Weights of a small GPT-style language model, trained from scratch on English Wikipedia: MLP 384 GeGLU, capped logits.
MLP neurons of a small language model. Each row is named by its layer, matrix (gate and up: input weights; down: output weights) and neuron, and shows model dimensions 48-111. Each number is 200 + 30 x the weight over its row's rms, rounded and kept within 0 to 999. A neuron's up and down rows have the sign that makes its largest values positive.
After each neuron's rows, "fires before" lists the tokens most often just after its 100 highest values on Wikipedia text that the model never trained on; "fires after" lists the tokens most often just before its 100 highest values on Wikipedia text that the model never trained on. A number after a token or word is its count.

L7.gate375,253,206,226,172,215,206,247,230,245,273,153,223,237,209,197,191,185,211,187,167,149,169,176,186,184,175,184,225,202,201,138,206,191,199,221,166,253,178,216,186,210,200,227,232,192,169,181,244,165,216,211,147,240,189,169,145,176,175,227,194,211,169,215,276
L7.up375,248,257,230,207,226,237,248,247,177,226,174,123,197,178,204,195,176,159,189,182,176,198,228,220,119,174,210,158,198,212,197,176,255,162,211,227,215,185,207,184,209,176,175,197,242,279,192,138,191,194,160,190,272,206,196,197,220,190,198,175,219,231,146,210
L7.down375,203,231,143,169,223,245,214,209,231,219,141,177,174,221,238,191,171,179,200,190,240,218,216,219,201,219,159,200,193,156,170,253,159,170,198,211,237,222,176,161,244,211,255,169,233,217,210,216,185,200,202,207,165,163,174,176,174,216,244,159,206,135,222,207
fires before: "k" 57, "ld" 26, "th" 6, " D" 4
fires after: " w" 50, " W" 35, "qu" 5

L3.gate205,187,212,199,207,218,233,211,224,209,207,188,172,179,169,210,213,201,170,173,200,211,206,193,250,199,154,169,209,153,190,199,164,242,238,206,188,151,208,197,193,184,241,204,234,248,207,199,248,267,188,250,206,194,188,188,213,182,157,236,166,206,180,143,245
L3.up205,188,142,193,202,140,231,207,213,224,242,143,189,205,266,235,225,244,231,265,244,217,176,234,228,223,221,252,203,203,202,229,180,249,199,218,149,248,248,223,179,247,167,188,225,179,179,193,185,215,208,197,203,236,224,195,255,174,164,161,186,214,256,187,205
L3.down205,188,246,215,168,251,216,186,237,236,216,173,206,182,191,166,256,142,191,219,212,243,193,173,199,205,179,189,244,164,224,150,202,191,229,216,232,228,166,192,189,181,215,157,200,209,196,222,218,194,245,211,178,171,163,165,155,199,223,159,191,181,161,219,249
fires before: "7" 18, "8" 18, "6" 13, "9" 8, "3" 7, "1" 5
fires after: " " 94

L3.gate306,219,224,186,193,211,182,201,231,211,242,163,163,157,227,229,185,200,217,168,199,206,267,198,181,196,199,132,212,179,196,194,209,217,196,188,236,183,217,245,189,203,234,217,187,225,237,198,189,214,222,176,153,189,191,157,250,278,206,210,184,174,210,230,217
L3.up306,195,206,185,159,248,197,217,188,221,201,208,142,172,187,170,187,163,195,198,233,209,209,244,263,162,167,129,205,148,191,167,130,188,216,243,202,218,179,265,180,167,209,179,183,243,200,218,220,204,261,159,185,183,217,171,152,200,190,219,242,173,189,208,213
L3.down306,248,232,188,170,223,245,205,216,189,216,187,158,218,174,194,181,175,192,231,208,159,165,172,207,177,216,197,242,180,179,226,201,167,205,178,207,176,201,244,216,237,189,168,145,175,171,212,168,200,188,263,215,188,166,169,158,254,178,162,172,189,185,226,166
fires before: "|" 17, " P" 15, " " 12, " S" 10, " T" 9, " D" 5
fires after: "\n\n" 52, "\n" 20, " " 16, ".\n\n" 6

L7.gate372,221,193,190,210,215,183,205,158,152,153,207,221,220,236,166,170,189,194,226,215,173,226,178,128,167,204,218,191,175,217,138,251,247,222,197,248,191,188,188,164,195,203,161,208,181,181,231,229,169,192,218,178,159,212,169,248,228,225,239,222,170,209,216,216
L7.up372,194,171,143,240,274,191,220,171,128,248,135,240,178,210,239,158,214,190,169,190,212,214,161,273,155,215,221,216,229,145,162,220,176,193,220,229,177,160,167,251,210,174,167,215,149,208,172,196,180,232,210,174,199,225,218,216,183,224,238,173,213,179,163,186
L7.down372,209,165,183,166,186,249,234,191,171,203,199,168,204,262,181,203,129,178,226,180,231,226,178,185,216,200,203,184,172,158,209,240,194,185,198,172,237,169,211,180,177,156,220,181,212,258,241,209,140,221,188,173,164,192,214,193,245,176,256,244,202,201,202,242
fires before: "ity" 32, "ary" 28, "|---|---" 25, "ly" 4, "|" 4
fires after: "iv" 35, "|---|---" 29, "an" 18, "r" 10, " J" 4

L8.gate200,182,177,224,227,243,175,222,255,184,236,186,197,156,229,230,176,194,127,169,178,221,222,215,192,213,189,215,182,244,216,243,150,156,138,227,222,187,192,151,177,238,179,208,181,176,207,214,169,175,232,162,154,212,180,228,203,282,209,189,170,186,187,177,225
L8.up200,218,218,237,184,237,181,199,237,197,190,199,166,179,208,160,161,223,241,181,234,199,205,240,211,143,266,146,211,187,210,137,216,166,209,252,196,226,200,215,219,176,191,187,242,213,181,167,194,282,227,243,216,184,197,148,227,137,194,217,187,183,189,163,201
L8.down200,227,260,168,182,190,225,203,204,232,226,158,191,213,181,202,160,219,147,150,207,171,222,222,219,169,174,199,168,209,191,215,185,174,170,192,183,165,234,200,144,198,185,176,189,203,194,262,208,192,189,237,226,202,167,238,143,240,235,192,203,138,146,209,174
fires before: "k" 53, "ld" 25, "th" 4
fires after: " w" 52, " W" 27, "il" 6, "e" 5, "re" 4

L3.gate254,162,231,173,182,196,199,215,175,230,197,116,169,214,256,297,174,226,211,289,230,197,181,157,175,215,211,166,201,220,158,221,180,169,234,206,216,235,205,214,193,243,202,160,254,208,180,226,235,171,242,243,229,221,171,148,212,215,236,197,224,232,224,153,168
L3.up254,229,233,163,234,223,241,180,152,223,175,199,150,243,205,153,147,184,190,231,194,215,186,273,256,172,192,127,206,170,170,184,234,221,187,185,171,220,208,174,203,210,181,177,219,223,223,198,143,218,224,231,214,198,215,220,240,202,209,216,217,199,197,215,213
L3.down254,283,237,197,215,168,172,221,177,162,162,172,142,156,204,236,192,232,185,181,145,228,203,182,162,176,186,264,247,192,184,184,191,161,225,180,224,226,202,214,161,227,143,195,158,215,185,247,203,204,234,218,181,150,164,232,223,207,159,200,219,158,179,223,240
fires before: " " 28, "\n" 23, " A" 6, " S" 5
fires after: "\n" 53, " |\n" 24, "|---" 15, "|---|---" 8

L4.gate205,253,216,149,220,218,159,224,257,164,171,217,212,216,172,239,201,206,185,186,247,210,170,206,193,214,193,180,233,180,206,179,239,196,245,203,226,183,197,147,174,199,162,183,226,139,220,191,192,180,191,162,187,235,204,223,174,212,218,153,232,210,178,203,190
L4.up205,196,192,151,180,190,173,165,179,223,182,205,217,250,210,193,246,201,214,135,207,229,210,230,207,192,201,180,214,222,136,164,145,242,213,125,118,108,195,233,215,201,243,203,241,223,181,170,208,207,248,221,193,161,207,149,236,215,167,219,202,193,180,216,155
L4.down205,188,167,189,201,233,251,236,204,202,201,192,188,186,244,240,230,152,230,206,258,188,181,198,160,164,195,202,206,194,217,181,231,148,208,195,197,203,159,230,186,189,202,202,213,147,173,184,227,176,224,171,213,230,187,192,233,232,180,249,232,205,238,163,201
fires before: "d" 35, " |" 18, "om" 17, "ion" 6, "es" 5
fires after: "ec" 44, " " 21, "p" 9, " Ch" 8, "c" 6

L3.gate154,236,212,234,211,150,168,140,219,188,234,167,194,205,207,214,189,229,199,188,236,227,223,159,164,162,194,204,212,247,211,168,187,221,189,224,224,184,235,169,214,236,286,145,253,212,170,193,240,200,195,189,205,221,175,215,157,226,168,186,204,195,169,196,216
L3.up154,180,225,204,200,191,177,200,200,235,229,165,229,184,230,257,212,233,178,183,174,192,196,184,186,226,223,212,161,188,186,199,182,223,200,211,233,170,183,204,154,256,187,208,196,183,187,194,202,199,196,194,118,235,229,199,222,209,225,205,222,181,227,237,242
L3.down154,201,221,221,186,211,177,199,206,245,233,242,208,166,219,192,203,179,238,167,167,223,190,267,212,186,178,197,191,165,211,201,199,157,195,173,231,154,167,178,224,134,217,160,239,183,239,198,156,160,184,177,192,207,193,172,228,195,123,210,175,197,150,104,201
fires before: "k" 32, "n" 11, "x" 6, "y" 6, "ld" 5
fires after: " B" 34, " w" 34, " b" 21, "B" 4

L7.gate304,165,186,175,157,166,248,187,156,198,204,122,173,216,185,197,181,226,213,144,202,196,174,253,232,201,156,269,227,209,179,182,234,195,146,285,170,212,199,229,185,200,159,219,212,219,207,208,214,157,186,175,232,217,201,126,185,218,158,208,161,183,206,180,163
L7.up304,161,253,236,193,200,207,215,213,198,145,195,171,206,198,178,161,163,232,229,212,280,204,241,180,203,217,215,208,213,224,206,173,208,196,210,218,236,208,205,217,228,211,214,249,190,255,199,219,159,215,165,184,136,217,231,170,193,179,180,165,199,200,163,173
L7.down304,182,188,235,205,215,244,208,205,225,196,237,210,192,211,273,211,188,233,271,180,230,239,251,206,205,107,152,206,206,224,206,221,208,183,209,203,185,233,200,211,221,168,161,229,158,241,225,208,196,190,194,237,201,199,195,198,187,192,221,185,204,242,189,197
fires before: "ul" 17, "ion" 14, "ist" 12, "r" 9, "im" 7, "ard" 6
fires after: " re" 36, "e" 25, " pro" 11, " ch" 6, " de" 4, " l" 4

L7.gate4,238,204,160,219,179,186,229,160,216,189,164,195,224,194,172,151,168,248,280,240,197,192,185,174,192,239,192,159,180,138,172,186,167,205,201,208,148,198,239,190,248,192,167,216,215,245,176,225,205,211,192,131,171,211,215,170,172,211,145,185,246,203,234,246
L7.up4,212,222,254,190,213,191,180,255,189,258,209,207,217,200,210,167,195,269,199,228,257,170,163,214,175,213,225,217,142,221,226,162,157,161,203,177,190,217,204,131,165,181,211,193,148,227,216,194,230,248,217,205,159,170,206,217,170,236,208,158,159,238,155,215
L7.down4,169,227,254,174,202,220,183,220,238,200,185,210,190,236,214,235,180,215,237,227,184,225,245,168,244,201,157,183,209,206,158,217,206,175,187,221,193,185,235,199,233,214,179,187,191,141,209,246,209,198,233,179,174,206,174,175,239,217,167,189,227,171,259,195
fires before: "ed" 29, "er" 14, " of" 9, "s" 7, "," 4, "ing" 4
fires after: " Un" 33, "h" 20, "C" 11, "ers" 10, "l" 8

L8.gate226,220,166,208,134,173,153,175,174,171,217,261,218,188,211,179,205,178,233,232,236,188,203,137,252,201,209,204,191,171,219,199,166,216,188,193,189,207,257,167,168,202,207,135,158,176,207,215,199,220,181,253,208,243,208,135,228,180,211,208,191,199,171,224,254
L8.up226,200,181,195,192,209,230,250,229,250,210,240,196,214,184,197,273,184,141,165,149,185,185,202,189,216,135,213,221,253,166,194,199,239,203,187,207,169,253,263,169,220,237,203,162,204,232,213,193,197,206,255,204,234,163,245,190,170,232,188,197,199,229,179,226
L8.down226,195,181,188,196,207,166,152,210,196,145,155,206,189,167,193,208,197,239,157,227,189,201,251,183,206,239,161,135,238,216,164,186,160,212,215,202,135,162,202,165,219,169,228,162,214,206,211,233,184,162,213,164,204,217,135,172,206,131,205,226,226,169,244,250
fires before: "er" 37, "nt" 10, "d" 7, " |" 6, " of" 4, " (" 4
fires after: " c" 29, "C" 9, " p" 7, " H" 7, "h" 6, " P" 5

L4.gate155,187,231,218,172,202,216,248,207,220,219,153,201,189,226,189,148,237,178,240,249,179,210,244,229,195,215,224,231,216,154,217,211,239,243,189,139,229,230,227,212,218,204,144,262,200,179,236,190,239,196,226,177,226,207,240,192,241,271,199,195,157,204,252,199
L4.up155,203,165,193,169,232,216,171,244,203,168,208,167,190,245,214,152,230,196,248,195,164,165,233,156,161,209,187,191,222,200,203,219,190,214,163,223,229,170,170,199,261,183,193,234,145,134,223,115,250,232,204,204,143,148,171,222,178,210,170,220,207,211,179,207
L4.down155,177,205,213,221,160,159,232,209,205,175,232,188,221,170,224,207,149,162,212,180,170,199,207,192,222,192,192,215,252,197,185,196,188,211,214,176,192,197,223,251,206,238,177,221,208,201,170,207,184,205,196,232,249,218,224,186,231,255,244,165,164,214,240,149
fires before: "t" 33, "a" 15, "ation" 10, "m" 6, "ated" 4
fires after: "." 52, "p" 32

L8.gate308,172,220,203,124,240,233,169,173,274,187,168,151,238,179,162,205,220,191,167,162,196,200,180,125,201,202,173,187,184,201,183,167,182,224,181,205,164,205,257,239,193,187,212,176,235,221,216,211,215,198,210,141,177,169,167,202,202,198,208,190,221,223,228,211
L8.up308,177,183,192,180,189,229,163,179,222,176,250,225,233,204,233,219,196,193,219,155,181,233,239,180,204,137,199,192,176,229,230,290,210,186,190,153,184,223,228,252,181,163,194,123,261,217,221,167,226,202,176,195,230,149,216,282,219,210,209,196,226,178,151,217
L8.down308,248,198,206,200,182,215,206,253,146,235,213,220,187,190,163,154,209,212,188,228,202,156,169,141,299,186,145,192,185,214,224,168,146,270,209,205,206,160,198,198,160,212,196,193,241,190,211,251,175,185,183,215,169,179,227,221,185,188,231,197,181,196,241,159
fires before: " |" 39, "%" 6, " |\n" 6, "7" 6, "4" 4, "ct" 4
fires after: "." 42, "4" 10, "6" 7, " e" 6

L4.gate144,153,262,182,170,255,163,194,220,187,168,185,130,232,198,191,204,240,225,174,211,214,189,200,164,169,226,248,209,178,175,206,186,142,199,254,271,184,191,216,207,153,193,177,204,191,181,205,220,185,175,236,193,178,231,203,185,163,260,244,157,233,215,235,213
L4.up144,205,234,182,226,219,165,245,157,167,184,182,186,177,191,201,170,215,193,202,181,207,164,208,170,251,214,185,129,254,205,218,206,206,201,174,184,171,190,169,234,148,170,176,168,212,176,169,239,161,195,219,149,225,225,183,204,156,207,234,183,228,232,265,188
L4.down144,152,160,194,248,195,228,206,211,183,203,163,209,120,199,156,186,191,163,209,222,224,175,211,192,236,241,153,206,192,206,191,172,234,180,164,182,215,188,250,209,143,200,241,204,225,242,225,166,211,209,188,153,171,238,229,229,200,209,215,214,238,180,192,221
fires before: "ic" 33, "or" 23, "ed" 11, "t" 6, "ing" 6, "er" 6
fires after: "er" 44, "r" 16, "ol" 11, "ec" 7, "ac" 6, "l" 5

L4.gate376,208,214,196,165,210,231,239,130,229,255,217,206,225,189,210,226,222,193,184,160,180,173,249,201,215,186,229,173,223,255,163,191,192,218,203,205,162,235,134,194,234,158,210,234,233,186,223,196,224,180,157,213,218,212,175,181,213,176,242,225,198,154,167,222
L4.up376,186,172,203,193,173,209,208,192,241,205,184,235,166,199,194,215,208,215,207,156,227,157,164,237,249,231,209,170,170,224,220,244,167,214,209,194,198,233,193,191,224,189,251,237,191,187,251,242,200,165,239,157,197,229,195,227,181,215,200,228,176,203,232,211
L4.down376,185,223,177,172,238,167,160,207,238,223,156,149,211,222,152,176,214,232,215,140,208,170,176,217,223,235,188,244,244,185,167,185,253,175,219,260,159,205,247,208,211,249,216,195,214,251,179,190,152,280,205,160,181,185,189,252,180,205,246,131,248,166,191,214
fires before: "th" 20, "m" 18, "le" 13, "s" 9, "d" 8, "k" 6
fires after: " W" 20, "w" 14, " N" 13, "v" 11, " f" 11, " F" 7

L6.gate288,189,232,206,191,195,204,129,161,235,242,215,178,211,222,151,247,177,171,203,152,246,179,169,203,240,220,227,184,242,255,210,181,248,165,201,218,211,185,147,181,264,257,191,275,207,153,156,227,233,170,202,217,201,202,154,177,206,198,211,262,212,168,165,193
L6.up288,205,270,254,187,241,174,180,240,226,243,232,172,210,181,215,173,221,226,166,203,226,157,202,202,169,169,208,238,214,152,197,150,138,142,261,211,207,141,181,201,224,205,191,222,210,212,197,195,197,212,210,186,161,242,255,193,200,254,186,223,147,166,216,178
L6.down288,172,206,202,192,204,259,182,257,212,213,170,190,221,262,176,151,188,225,197,198,199,153,196,198,212,214,165,232,186,261,183,221,241,245,214,241,160,183,205,224,190,189,138,194,212,238,176,230,155,162,148,211,212,139,153,223,139,180,210,175,264,191,196,182
fires before: "k" 66, "ld" 25, "th" 4
fires after: " w" 70, " W" 23

L4.gate118,204,150,177,212,235,183,169,225,209,157,155,186,224,162,234,241,165,214,134,193,173,216,230,217,207,191,219,168,178,236,209,147,231,183,194,256,213,196,218,190,179,190,228,156,134,213,189,121,153,203,209,222,180,235,223,175,185,231,211,194,195,198,193,205
L4.up118,220,193,215,158,182,182,259,173,186,199,214,193,224,198,208,255,180,210,199,168,208,214,182,205,244,277,213,222,188,205,197,198,232,170,203,216,207,171,212,246,149,197,140,176,180,174,200,240,217,192,253,168,172,192,164,200,224,203,186,188,181,198,194,202
L4.down118,209,233,205,193,209,213,223,224,246,222,194,244,263,279,220,199,261,181,176,172,171,197,197,238,255,166,179,142,197,167,211,256,228,223,236,192,202,172,183,248,206,216,169,202,162,208,176,194,200,216,152,192,232,207,191,182,204,210,171,188,203,212,124,188
fires before: "." 22, " |" 22, " |\n" 15, "–" 6, ";" 4, ":" 4
fires after: "1" 50, "2" 30, "3" 12

L3.gate346,171,195,213,173,254,212,146,173,193,122,227,206,176,211,196,180,249,207,250,182,201,210,196,224,200,187,189,159,163,168,179,181,184,161,206,172,198,189,202,204,122,160,148,191,196,242,170,211,211,233,175,221,204,217,154,187,258,192,170,177,179,194,131,162
L3.up346,214,197,232,209,181,171,232,137,228,223,183,221,211,165,200,207,183,188,238,182,150,251,158,247,234,196,190,220,221,182,181,188,245,158,260,203,206,209,204,196,181,210,255,205,193,253,138,175,233,210,196,203,204,176,187,198,227,170,195,181,226,185,189,269
L3.down346,191,209,202,208,240,216,175,194,198,177,197,262,161,219,175,164,189,255,167,152,241,206,192,243,200,153,168,196,168,238,245,178,173,229,180,177,197,200,193,202,210,168,141,247,177,182,216,223,244,140,145,165,195,178,204,176,206,191,189,136,170,170,178,254
fires before: "ul" 18, "ion" 14, "ist" 12, "an" 11, "." 7
fires after: " re" 39, "e" 35, " be" 16

L8.gate99,186,232,152,211,233,210,247,179,213,207,235,176,158,185,260,231,209,261,215,254,212,190,233,165,234,248,161,241,161,228,243,263,202,203,141,167,207,237,214,187,252,177,186,198,162,171,175,198,205,189,149,220,196,144,213,242,196,203,201,178,182,164,158,154
L8.up99,216,201,182,225,180,256,247,144,226,186,220,189,160,217,229,224,242,274,227,215,209,180,171,159,220,196,242,219,122,191,221,213,229,176,149,173,184,161,220,195,176,182,200,162,240,201,175,231,255,223,196,195,199,185,168,210,211,162,209,187,123,143,234,201
L8.down99,168,186,186,184,188,179,188,231,258,174,162,239,194,193,220,236,235,199,227,174,238,238,166,212,198,167,164,193,218,209,198,189,230,187,159,199,228,201,220,149,184,237,238,235,232,190,195,175,194,227,230,253,215,213,212,152,215,265,177,234,213,182,169,231
fires before: "l" 62, "th" 5, "es" 4
fires after: " p" 27, "ep" 10, " P" 10, "," 7, " T" 6, "et" 6

L3.gate347,162,126,204,195,188,236,231,210,158,205,177,201,216,258,203,205,132,177,177,227,170,220,212,148,166,165,234,232,163,163,214,176,197,236,158,165,207,193,201,195,223,226,240,191,207,245,192,193,247,198,193,209,178,218,163,176,174,274,226,192,208,192,225,196
L3.up347,195,181,188,182,263,193,246,205,198,210,231,151,195,228,196,183,177,194,219,156,168,227,189,187,185,215,219,219,156,165,180,207,208,156,193,171,176,204,185,219,209,246,197,181,258,229,175,152,218,176,183,193,145,242,222,147,201,166,183,245,223,161,179,189
L3.down347,217,153,255,209,187,145,173,235,245,202,231,201,218,210,187,217,193,215,200,165,167,196,185,153,170,189,167,199,207,198,200,150,147,235,188,275,231,212,204,218,147,167,150,184,195,213,210,195,152,186,249,186,223,182,155,198,189,259,157,192,187,232,233,257
fires before: "4" 14, "2" 13, "7" 12, "9" 12, "5" 10, "8" 10
fires after: " " 75, " (" 18

L8.gate332,165,204,192,147,205,205,209,185,169,255,226,215,236,252,267,185,222,176,260,205,162,214,188,160,157,161,200,205,198,149,163,185,210,169,208,201,205,179,215,220,247,184,235,206,220,204,172,211,163,199,176,182,188,218,208,185,207,177,195,228,177,215,232,209
L8.up332,202,190,213,189,223,177,211,226,232,191,225,260,211,179,220,256,190,208,228,223,221,208,218,192,210,235,198,193,190,221,212,241,135,184,221,210,245,177,236,231,188,192,206,241,209,189,137,201,184,186,192,193,189,178,182,192,228,260,194,189,201,237,154,235
L8.down332,176,203,228,200,168,196,214,211,189,219,208,229,186,219,212,248,161,178,252,136,236,201,221,135,185,220,169,178,207,228,183,236,223,191,189,200,219,182,230,206,209,180,147,202,161,139,147,257,207,203,176,168,149,253,246,233,208,217,248,175,218,202,202,194
fires before: "a" 18, "ation" 18, "at" 10, "." 6, "ated" 4, "et" 4
fires after: "p" 32, "ter" 13, "." 7, "–" 5, "op" 4, "im" 4

L3.gate285,200,135,197,311,168,156,203,177,201,207,201,226,243,212,127,255,159,157,217,179,176,231,175,172,173,173,195,218,189,159,237,171,194,183,217,173,193,264,152,222,184,224,208,189,203,249,177,244,153,165,269,192,277,220,203,186,175,217,141,213,205,207,197,193
L3.up285,177,183,194,195,194,211,212,134,199,155,181,199,211,208,227,195,197,202,174,211,248,193,199,234,204,200,195,189,262,255,212,161,214,225,195,184,209,257,237,206,222,190,238,216,239,238,197,236,221,231,241,208,179,242,176,165,173,215,166,176,210,224,238,164
L3.down285,234,185,248,209,160,177,222,170,185,177,182,219,165,291,116,232,177,138,156,199,200,235,198,152,168,263,185,172,227,118,236,217,173,182,151,245,180,189,144,206,202,153,255,211,261,245,173,219,199,184,187,220,211,227,163,169,168,192,214,212,192,202,203,195
fires before: "1" 23, "0" 12, "2" 11, "9" 5, "7" 5
fires after: "1" 14, "2" 14, "3" 13, "6" 8, "4" 8, " D" 7

L8.gate166,173,198,218,184,171,191,210,190,234,164,191,214,234,223,225,155,190,191,202,185,156,216,183,195,200,249,276,219,235,204,176,204,201,185,227,193,234,211,133,201,257,155,181,189,173,202,222,219,218,207,192,239,172,137,197,174,172,135,182,205,199,221,161,259
L8.up166,268,160,227,232,209,198,237,189,240,242,192,159,202,182,212,201,219,197,212,208,177,201,223,162,180,258,228,164,254,279,126,193,196,239,213,220,186,172,261,189,202,202,192,196,228,214,193,163,199,211,176,212,203,211,230,199,198,167,232,228,198,214,218,237
L8.down166,186,209,181,221,231,189,199,225,287,176,168,224,248,224,214,224,246,234,193,198,232,193,234,244,249,169,236,224,192,205,173,202,189,171,186,223,179,291,208,252,202,150,213,239,226,164,174,155,200,184,209,223,238,202,212,178,169,257,238,190,268,229,180,181
fires before: "y" 27, "a" 16, "k" 10, "t" 9, "an" 7, "ies" 4
fires after: "am" 24, "y" 12, "ist" 8, " st" 6, " St" 6, "ust" 4

L7.gate264,202,210,218,195,213,186,217,193,190,166,203,197,166,221,212,221,239,192,234,186,194,215,223,170,154,160,207,222,168,199,222,238,167,149,211,203,240,160,197,225,167,247,216,185,225,151,197,189,170,222,206,160,162,167,232,163,181,227,246,200,222,166,232,208
L7.up264,237,215,217,163,164,191,237,231,208,180,188,194,169,245,190,230,158,239,158,146,175,225,206,214,229,235,196,214,153,221,198,275,224,256,173,208,177,152,195,205,187,195,207,169,206,222,237,220,216,135,202,147,171,210,136,190,222,245,206,192,221,233,183,208
L7.down264,232,233,262,225,225,226,166,241,171,240,149,227,172,194,198,142,207,238,192,219,222,144,190,189,219,156,188,176,208,173,243,216,196,192,165,197,201,198,164,224,162,229,165,195,207,199,193,171,146,215,230,227,147,206,202,207,202,202,217,185,172,191,254,237
fires before: "ce" 17, "ment" 11, "c" 8, "ed" 8, "or" 6, "is" 5
fires after: "ver" 18, "d" 12, "p" 10, "id" 9, "ro" 6

L4.gate363,179,155,187,150,212,226,229,162,232,207,229,185,182,179,164,183,185,212,221,162,188,191,241,176,155,152,217,151,191,185,160,158,144,191,215,229,171,166,178,162,219,217,223,184,214,158,215,201,195,189,234,190,194,160,222,207,184,217,206,222,167,229,193,262
L4.up363,226,251,215,231,166,165,195,187,264,197,195,210,181,208,179,226,148,159,211,153,192,182,157,169,238,196,194,213,231,152,234,210,222,186,198,198,229,199,226,212,207,142,155,158,248,209,234,280,185,172,216,176,217,183,228,192,201,176,266,146,190,193,194,188
L4.down363,184,222,206,172,211,226,225,200,187,200,153,252,202,187,157,155,239,219,229,167,239,152,196,220,273,249,151,217,187,211,231,193,176,253,237,191,154,219,169,222,163,217,197,212,195,144,188,245,166,197,194,188,197,206,172,192,273,194,192,188,196,219,222,212
fires before: " |" 24, "9" 12, "0" 8, "7" 7, "3" 7, "1" 7
fires after: "." 87

L3.gate130,247,214,206,202,200,170,247,180,216,214,224,196,237,183,199,187,192,238,222,186,198,186,220,166,171,235,143,169,167,177,233,235,166,171,238,206,239,179,128,201,199,144,178,218,234,211,194,176,199,198,218,190,184,266,183,151,232,196,165,187,282,198,196,185
L3.up130,217,229,158,201,212,162,238,199,249,218,246,201,201,202,135,186,205,179,209,223,178,204,121,220,128,182,151,187,185,173,208,222,227,235,181,220,243,187,156,183,234,197,197,206,178,249,262,250,247,175,204,241,201,209,168,200,222,182,158,194,205,217,211,189
L3.down130,162,209,257,192,183,216,239,249,224,195,235,238,222,193,260,177,228,169,209,172,187,251,194,238,201,222,161,200,182,243,154,209,202,178,209,250,185,178,203,221,216,214,181,201,123,192,171,159,207,198,211,161,144,225,225,177,214,167,185,193,174,203,194,198
fires before: " |" 27, " " 12, "," 10, ".\n" 7, " |\n" 6, "0" 5
fires after: "2" 34, " " 25, "1" 17, "–" 11

L8.gate132,214,226,207,214,226,209,214,232,212,239,179,151,205,148,193,170,151,231,223,204,181,195,164,198,213,220,178,227,171,167,231,200,166,146,196,201,185,173,179,231,188,204,174,113,216,160,234,236,235,177,204,200,197,231,257,214,209,215,214,197,175,203,177,224
L8.up132,246,210,214,212,221,228,168,173,197,151,206,171,233,224,204,227,185,167,256,263,214,153,219,174,181,160,213,191,207,180,188,189,173,197,166,244,256,226,245,274,212,185,222,238,206,221,189,214,210,168,209,202,221,157,203,217,191,241,181,169,182,233,211,186
L8.down132,183,220,160,168,187,192,197,242,177,196,218,126,226,163,167,205,158,176,262,161,227,238,137,184,227,192,187,222,207,186,212,272,245,185,154,212,228,203,178,211,179,237,188,155,213,158,239,229,195,238,242,181,224,249,259,166,265,246,201,220,188,192,176,204
fires before: "8" 42, "9" 21, "7" 16, "5" 5, "or" 5, "6" 4
fires after: " " 47, "–" 14, "19" 10, "1" 6, "er" 5

L4.gate141,157,137,190,177,173,209,199,171,222,221,207,224,228,220,231,152,193,161,182,250,125,182,217,184,186,149,203,208,199,194,152,176,220,199,196,175,223,219,257,163,200,212,181,224,183,210,202,195,188,192,165,151,207,203,177,210,190,167,207,175,196,225,132,175
L4.up141,180,212,259,210,226,248,216,182,183,192,131,211,183,180,172,267,172,192,220,212,153,174,271,152,210,250,205,200,187,183,153,235,214,152,242,205,178,157,209,201,247,176,193,200,196,229,210,149,178,141,189,230,180,227,165,267,254,227,208,169,205,220,188,206
L4.down141,245,211,180,198,201,190,209,188,176,198,185,149,226,264,169,180,248,190,233,250,228,237,211,169,188,208,209,223,201,190,225,219,204,248,220,208,193,195,196,220,240,200,198,198,220,208,159,186,256,189,232,169,203,225,198,200,181,177,160,199,186,178,172,169
fires before: "." 15, " |" 12, "3" 8, "4" 7, "0" 6, "1" 6
fires after: "1" 36, "18" 10, ":" 10, "7" 8, "19" 8, "6" 7

L3.gate61,251,206,234,255,191,182,183,164,194,192,121,220,198,230,200,208,134,171,173,264,178,194,142,170,203,233,191,140,234,181,230,227,175,234,239,131,188,166,229,174,140,167,186,151,220,224,201,184,176,182,225,212,187,204,184,166,197,196,192,215,192,177,195,176
L3.up61,211,208,231,195,218,122,208,236,234,220,212,186,199,204,182,236,202,154,168,176,186,212,151,149,147,184,229,254,218,186,221,238,211,222,216,208,168,239,187,241,165,230,183,217,238,204,203,206,217,208,240,192,242,221,172,228,200,168,208,197,179,157,200,198
L3.down61,172,182,227,279,189,260,182,139,207,253,191,223,208,185,195,168,212,252,215,236,184,148,242,227,225,227,168,173,202,256,207,212,173,194,166,192,211,182,214,158,234,198,193,159,190,201,193,167,190,179,192,160,194,180,199,224,147,109,201,244,225,230,183,208
fires before: "is" 29, "ed" 18, "er" 15, "il" 6, "ing" 6, "id" 5
fires after: " D" 24, "r" 14, "ce" 13, " R" 11, " l" 7, " d" 7